MLP neurons of a small language model. Each row is named by its layer, matrix (gate and up: input weights; down: output weights) and neuron, and shows model dimensions 32-127. Each number is 128 + 24 x the weight over its row's rms, rounded and kept within 0 to 255. Numbers have three digits each. A neuron's up and down rows have the sign that makes its largest values positive.
After each neuron's rows, "fires on" lists the tokens most often at its 100 highest values on Wikipedia text that the model never trained on; "fires after" lists the tokens most often just before its 100 highest values on Wikipedia text that the model never trained on.

L4.gate689:131098130102133119109088113150153153137103118135159133133159091094104121130128117119146116119128133150150140115113084120113174110121074107094182109124132136124122112120105096131120176158160122120113140133129143084122100113090087151142128102120114099113092140138128124117136119173179160123
L4.up689:118117121111111117144098118131128147119124145148115128114085095102088135116116090145116131129127090121141144183127110119155125137157163074079102125165140119157138117130154139188109077121150091071105124165143145140116119142128146124095078127128090137129122131141120172132088083135128110145
L4.down689:118103135142103122112118106130126137101137123152118159104148146104082119137114159136169111129143136157106133086107157122094193128136096111081109081151130102129121104112126114156101130123152125118113142140114124137140136094131114142140134157138092062127154121141130147101104145120131187145
fires on: "on", "ver", "in", "ion"
fires after: "ec", "e", " se", "ers", "ac", "r"

L4.gate257:151113136173163139143140142113148092108123122149142121139136190122121081069125173115119094142133151142104119099159118132117168073099098142130111121143123119146171163158081120116133148123142140111085139111127113077111136118135102113130140146175139160149119099120122138126083107124147130137
L4.up257:143143141170133170123129107145113140162155089121154125178108154131138094165137141162141127131115130165134153120121126142151142113152111108152136134100149104081151132179140163127146158104157131124138135115116164125142111100112136153087138121135120106203125126151103104149117124137127136181
L4.down257:105126162086136156108119121110115123164111187151115119149114114112125125147127089166129130112148139115128123181130138115126095139158141118090133129121104147102086124113118121088124126126113137135142111125089120098113110126142088129143090150107139088127135157110110088149109160086156096112
fires on: "ion", "ed", "in", "g", "t", "ag"
fires after: "art", "it", "ic", "m", "an", "end"

L4.gate348:127112122159152128094119129132097117115099170087118134141109068118081103176161104156131102133133110118135137150139138082151140091108097152173118080139111125185131111135119123141125135131143162128097187148144120139170116100138133129124109128128144116111159112129115113115133114103102158143
L4.up348:157158099168165111157112119099094150145125129123130132154073133134128106117123108163123122082135134108156122096117147118128149136144109145176136103095133143111153131108127159128120114121171118093139134109147092145129172116103108168163121108120160146149137078129150143120127158156085095112
L4.down348:124145146136128106114152159157106105113137140138157102130128147096111149094114113104150146098124156109133138114147152125140153125126107149100183102129121141096133122107121083122117131141109132121114144129194151145166126138153129157155136137111112101108121138118136109106124116155150127114
fires on: "t", "it", "n"
fires after: "r", "ch", "n", "er", " at"

L4.gate422:109098118130132105123135135132069118157076121141097123109114073142122140164110150104136114131126158160146176100105097107132090131139136130118159130106142146138165112136136100095131118127182177154159143144104108107127158150113172159109090178131110136112083062141132105122136121112089092141
L4.up422:127198128137131141142131108115050077122113120136145163179125173092127137188146152101111127135149124112165145111110118124128135149136121164107148110153165123152152096136173100128096107127100141139121091117087122171155142149097141059153102125135152159133138094128119163142135141150106105149
L4.down422:187190129095133122126147144147120159131144096160151122124165089160138118105137124109128134133144152141169128137141130120114157129118116095173057123178143125134146121112078103096092099098156073140140096120117128142158122113144141119160155081146133168113158132128134128084101130140143115081
fires on: "c", "it", "ist", "ic", "g", "r"
fires after: " in", "r", "st", " Ch", " In", "er"

L4.gate629:135109157164135096158154112111123121101132120124138094128115121087125146100174145094122154144133118105103181160112090148143154112133134149124098118146149171144113159130134123138136152132170139098111157075123162135129115108084102110138161151100103102124122092136088088109145091109174125132
L4.up629:139115131165131149118137110164156132116127149140134118137152182120128110140153166113141137096113144129124112136129104113154139123121111137158156137175087156109102151148121098126098137116123107129104187164078146152156110125097171095189104127135132134156136130127068108086108145149120128138
L4.down629:144082098078135174129167128112144120158116120101143116137125118119114144101167149101082145138143144143143156107152124126114142124149095115146166102170129154112110122106121145172152115135129139144117107190163120127148097147139151165145151119130079158124112125121130130133135128131148124113
fires on: "w", "es", "g", "it", "ra", "ent"
fires after: " S", "p", " s", "u", " St", " P"

L4.gate302:147119139108133143122160117132110124135114123142113095139116131137188089152130101179136149121146140127115151131109119133131062091132126096149106114123152102111090125138113131124111123143128137101134113156161142131114099100107099145087062112177146167126121147090135120109076141116153170067
L4.up302:124140106083146163137138088154152129186097153159132111123130155131139094134096131133134147142138101126100123113145096098068134175140117108143166106082155154132088114150084144115125127091159173105123115110165163114082119145142121129093111133158121133109121131126127122134100133138105149133
L4.down302:147131079125121109119152111123119136125103130130145133120134159114135090134133117121123112152129101116119112129117114159146160086141106114130144115142132192125137152145156115095106132127169130065147122138108129154116126143160136130150142128126150147137139122152082130146116105101126181132
fires on: "on", "c", "en"
fires after: "ra", " t", "a", "t", " T", "l"

L4.gate88:104107132151111104139137129077125131109139138111106117114156139125101190105154127096084075123139111126095156126132110129107157146114120148099118119163135117157088115135165131081114172170159119137124109149083110129092074140120143098109145080133152119145124095161145112088096129157132122160
L4.up88:168098108123115146099101119100118126120128120148098144158119202146157148116146158127100115099139184108115119116130102100124103128111156181116140142089082083142109117113119102118114166100157104143108167141088159086116116120112126130155126130118145121124172083154168055124104124098090181132
L4.down88:096086109145127141117123136125179088153158107153121161100119110123143147116140144146106114108063138167151097148134120097119161122097154076169118137132071109161106198171139108094102099154083117145152129123114104144107099111139133168148138074152084141106091108163120115125121127114128140098
fires on: "ep", "et", "ur"
fires after: " S", "p", "c", "ec", " s", "m"

L4.gate696:109139100130149155118124162091124161181123109120137118167105132087136100179126065128134126104143158121104122139092127139105142105101108149112150093100179102171057133099130091132127122166093134107138087149154120115076074122090112129108160144171113145136119135119142145121150108125117146143
L4.up696:130154080131153133125085132114091113137130090132112158190148144123146109107091109122106109127155119144085134122074145112118144169153137086114136137109152151126107113061138128150112120138150141174127132108130120101106141141137161111111087113154146106135097124155130105179153102121136116126
L4.down696:155143132070137161146130118142129116061138129111134142136126116116082117129084097132083079129132112135114116164082164121112132124112110149144098171131133149112184119121114110162095127108126120123137203112137112155160091117101146136143113147158132113150122117172079128146123121132100172137
fires on: "it", "t", "qu", "re"
fires after: "c", "ul", " re", "il", " in", "re"

L4.gate401:135084138121123158075137167150146120128135153130095134098093176138148120142144127106148142087125128163127129138156097107118159157117114154140130098094145116122165107106144113113171126092130111132134082145141105113143097102160106097059170110137149129120128162149173134137094116150099091100
L4.up401:136121126140114124145117108120123127126123109105168087136131142116134103114138110122128115062132105112106119133117115133107113127141111120153163136107080150154172108139132083115087122105129158148138127147097131159146107100118118126105129106121098163156103151162122114113153141130163135157
L4.down401:123119121150156118124153146071134084123094134175120082088095143125113132128077104185126108127143098120079148133150096093196101160148148178125146154163131139087108128140113123103164121178138115157132104153126157150099120135167124112092137127149158096091164109128143160138143168147159117123
fires on: "f", "b", "w", "ad", "am", "he"
fires after: "er", "at", "et", "i"

L4.gate557:120148097139143153124143120153114096152106138094124112157125068130076129152131114108147105153107131094112158157100112150131104131091100110135146102117153112110156119147115161143109136120154184154143113120163139085121110143138145159113114152089114101097091088153131140119146098094132159179
L4.up557:103092101132141169142117107114116126152142108112122136139096149120114121159120106133130078171108133143134140148124106204110081180119169145145135115134162119113130119090143140107107136136124136153135106125144124133127149132081079142073123119117120117127119074110114145133138147085124176141
L4.down557:146150134103138092097126126130108145111141091131161110091127163123109107112103103156181114108130104137129112147165149078085169130111132109176175173144124153129122150141143115159109144190149163116119102136114132116141191095110140168145130110162128140086119108108087157142128149095130158135
fires on: "ord", "d", "t", "k", "and", "ar"
fires after: "c", "on", "ec", "p", "r"

L4.gate585:139132118165132125131084098133146083125124163151116155101143164145135115166120136148110131130139106114107149118160090144150130126131121116113170093089133123074096124173156147123180137097156133148130136164136144177134150096141168093124146112142144106110124130109147125132169160159137125107
L4.up585:129107116115094151093128090096161103115140126109167109116113159126158089144088063150127131117124158137111135145146137121119173119144106105108145128127112097115116130147132149150119150099126107118121112172168106108132155132141083105116110137149132145071122105109125111187130087134130110161
L4.down585:137126132135139115099216146096126117132130126135137106097106074119139144165123137143150092098169097116124151114171142164147128145147153159120126079151118145134118124123133159081152164113130139149126149176159138118160119108126113156129082093121152165130142112118151127143141153168089151078
fires on: "en", "g", "l", "ad", "n", "el"
fires after: "an", "er", "u", "c", "i", "ar"

L4.gate667:162139148128148165080132120156154132099114092148106109094132137169066101142164089129138114126113147059196150123102086116092125144169136100134114115137162141137137084163068140157130153104131142122163096127169135122132117144146167102114111092155129111143139120114124086116141123114108123126
L4.up667:094176115045158158118092097161132153107043152105119145146122138139126119134160107103124165122113141109136112153110138151108135153126114103107142125117094124103132108117145108165122132082162150121138141096107145120095099145144193117091151107158146129108115128126135087112132137137147177117
L4.down667:122074156119124133087164087142128154182131123134146145129171171163135072136116153109129157122105110177158134083120134168109104123099134154127144114138112118121147082124114158134132139103084145127109104125120125076113185150114130124100116113179132178122131102125185108074107089176162131133
fires on: "f", "w", "ust", "est", "c"
fires after: " of", " to", " A", "f", " d", "ar"

L4.gate461:137114078106143093160165132124103108118142117139136088128118114084106140132108125124101103108144151121135096168120110151106103154092136093174150106072171132162126135100182162143154092126169113124103094131100177135147107135120112152138123125153106148161136149117124133055130148085104091078
L4.up461:139129117105126096140113085160138138064104117095134138111097115111106097116166148133107138133092129174139103157118114165182097143178038145146150156099158088094100156109112134124100114125131130142151141113140110096133150139125112126141138140150143140120104145112125135175133088124110141137
L4.down461:144182157097138124144051115124146135109146137147120109095124174094132151127196122138112142134156148157131113179127164127135131124118129141114176121161092129159136092119184112154138120125106139148147112122130132136136103112142162180136167156126164133114096152128126141119053155121129121170
fires on: "w", "ell", "b", "ow", "k", " for"
fires after: " w", "et", "p", "e", "h", "w"

L4.gate394:122125127093088148129124133128073150150109127121122130099112129187149158142175136118166123107132127121144136151149136124129107126139123089141087131125114140109147113139132136115135142156143067096138112125129117132146132097116108103141126085092105132116155123135156165140161142159090136092
L4.up394:125087154100115116142126181144090123146153120098097133095141108096161100092121160102119137138160119117132140074127178114125144154120102149118114112091078094126141118174157092085104134112142100117146132141110134124165092116141079115144137113145131086120124101124138100107103102181091095135
L4.down394:147123134132137109122132164088147182124136095138124124143123118108106133150135152121068089110133163113169104142104131169139086119116162115095145132139117168093155126122158102070111136095136118162107164144163146133154139141097141109116143112128114090137133150138114114106114108125152137155
fires on: "w", " H", "o", " of", "s", "in"
fires after: "th", "d", "b", " Ch", "ou"

L4.gate45:117153103112121111112169139178099092128116143130142198123143129157143125122102109085115162144169107134097161108137147100132163094121105133172109143128144122148151112152114097105155106123141121129142089109151145152081112171170099145103139160137140120111142180105085120108110157126119125136
L4.up45:130127136155088135124131139148136086105101172129172135100104136141117130148134106160094148124105121154136106141115149118126103128131142112158171110142133080201187114159114142095156117131092114139107100102136122163133135119072116125167161118152150116127157167138128177120134099164129109137
L4.down45:110107121129081130143152117128111117094085101134091074123174108116109131098081128137117107095151096129063122107143111109146123137156105145106181162147110080122146095137127132111073132142120144116117090139110107138110070114137103145089095138102109088134105147124131089125170096119124103121
fires on: "b", "g", "w", "p", "he"
fires after: "k", "il", "-", "ill", "er"

L4.gate546:131113117101143117118116160133131100140108077116174139124150138130172134165150123157148127138153122127150152130147121172120164081111086159139131147171131121136150102137123143169112112161102095082147146149139153094123092113141111136099118151146105149148181125101130102135146137093141155153
L4.up546:143060149134150132165121163124138149151123163112117175154090109111147123105130170144149126125173154125111152083166121139090121130129128152130117107151095149145162112131135193110093138115104100157169131107091084167180152144130104168099141103133121124097147140114132132197141116111108097160
L4.down546:134117182183111097119096117138118112103132121089124136134071115098090104119101140101134117150082074144107072119127138127133137138126119063131138104123194119140126162126131093091173146123114113104139091110119092175139106159166119109108123134116142093136092107168151159130145156135130155113
fires on: "ic", "ed", "ran", "ov", "en", "ber"
fires after: "mer", " F", "r", " V", "w", " N"

L4.gate181:140128131096152098117095088120154145146157152151112149136139112131094131130125123127131140148109112144095110138135142108179117141131130109141183055129139151158139130155117133107123100123117129111136127095132129104105126133161113164158125140085149151181145107112149136141160114127103137123
L4.up181:154143106155097117126166142103158134102151124140162149123082186122093131137110091083123137075126114186122149166153104130121097123123073140069156103141139134111113154128132134136109101065103131101074160089097119113139178115138104106119151147106155102090102150115151144087165147077107157135
L4.down181:166131125129115136142150179134160130135088113147103156108129105098168124114074152102159128122137114112133106112113105126134129108130102124155153123139117152122105163144126154106144180147146110140103164158122099104154089174128132126144104115143113186143142127111157103124160152159129076099
fires on: "l", "h", "n", "-", "le", "t"
fires after: "c", "ter", "s", "e", "er"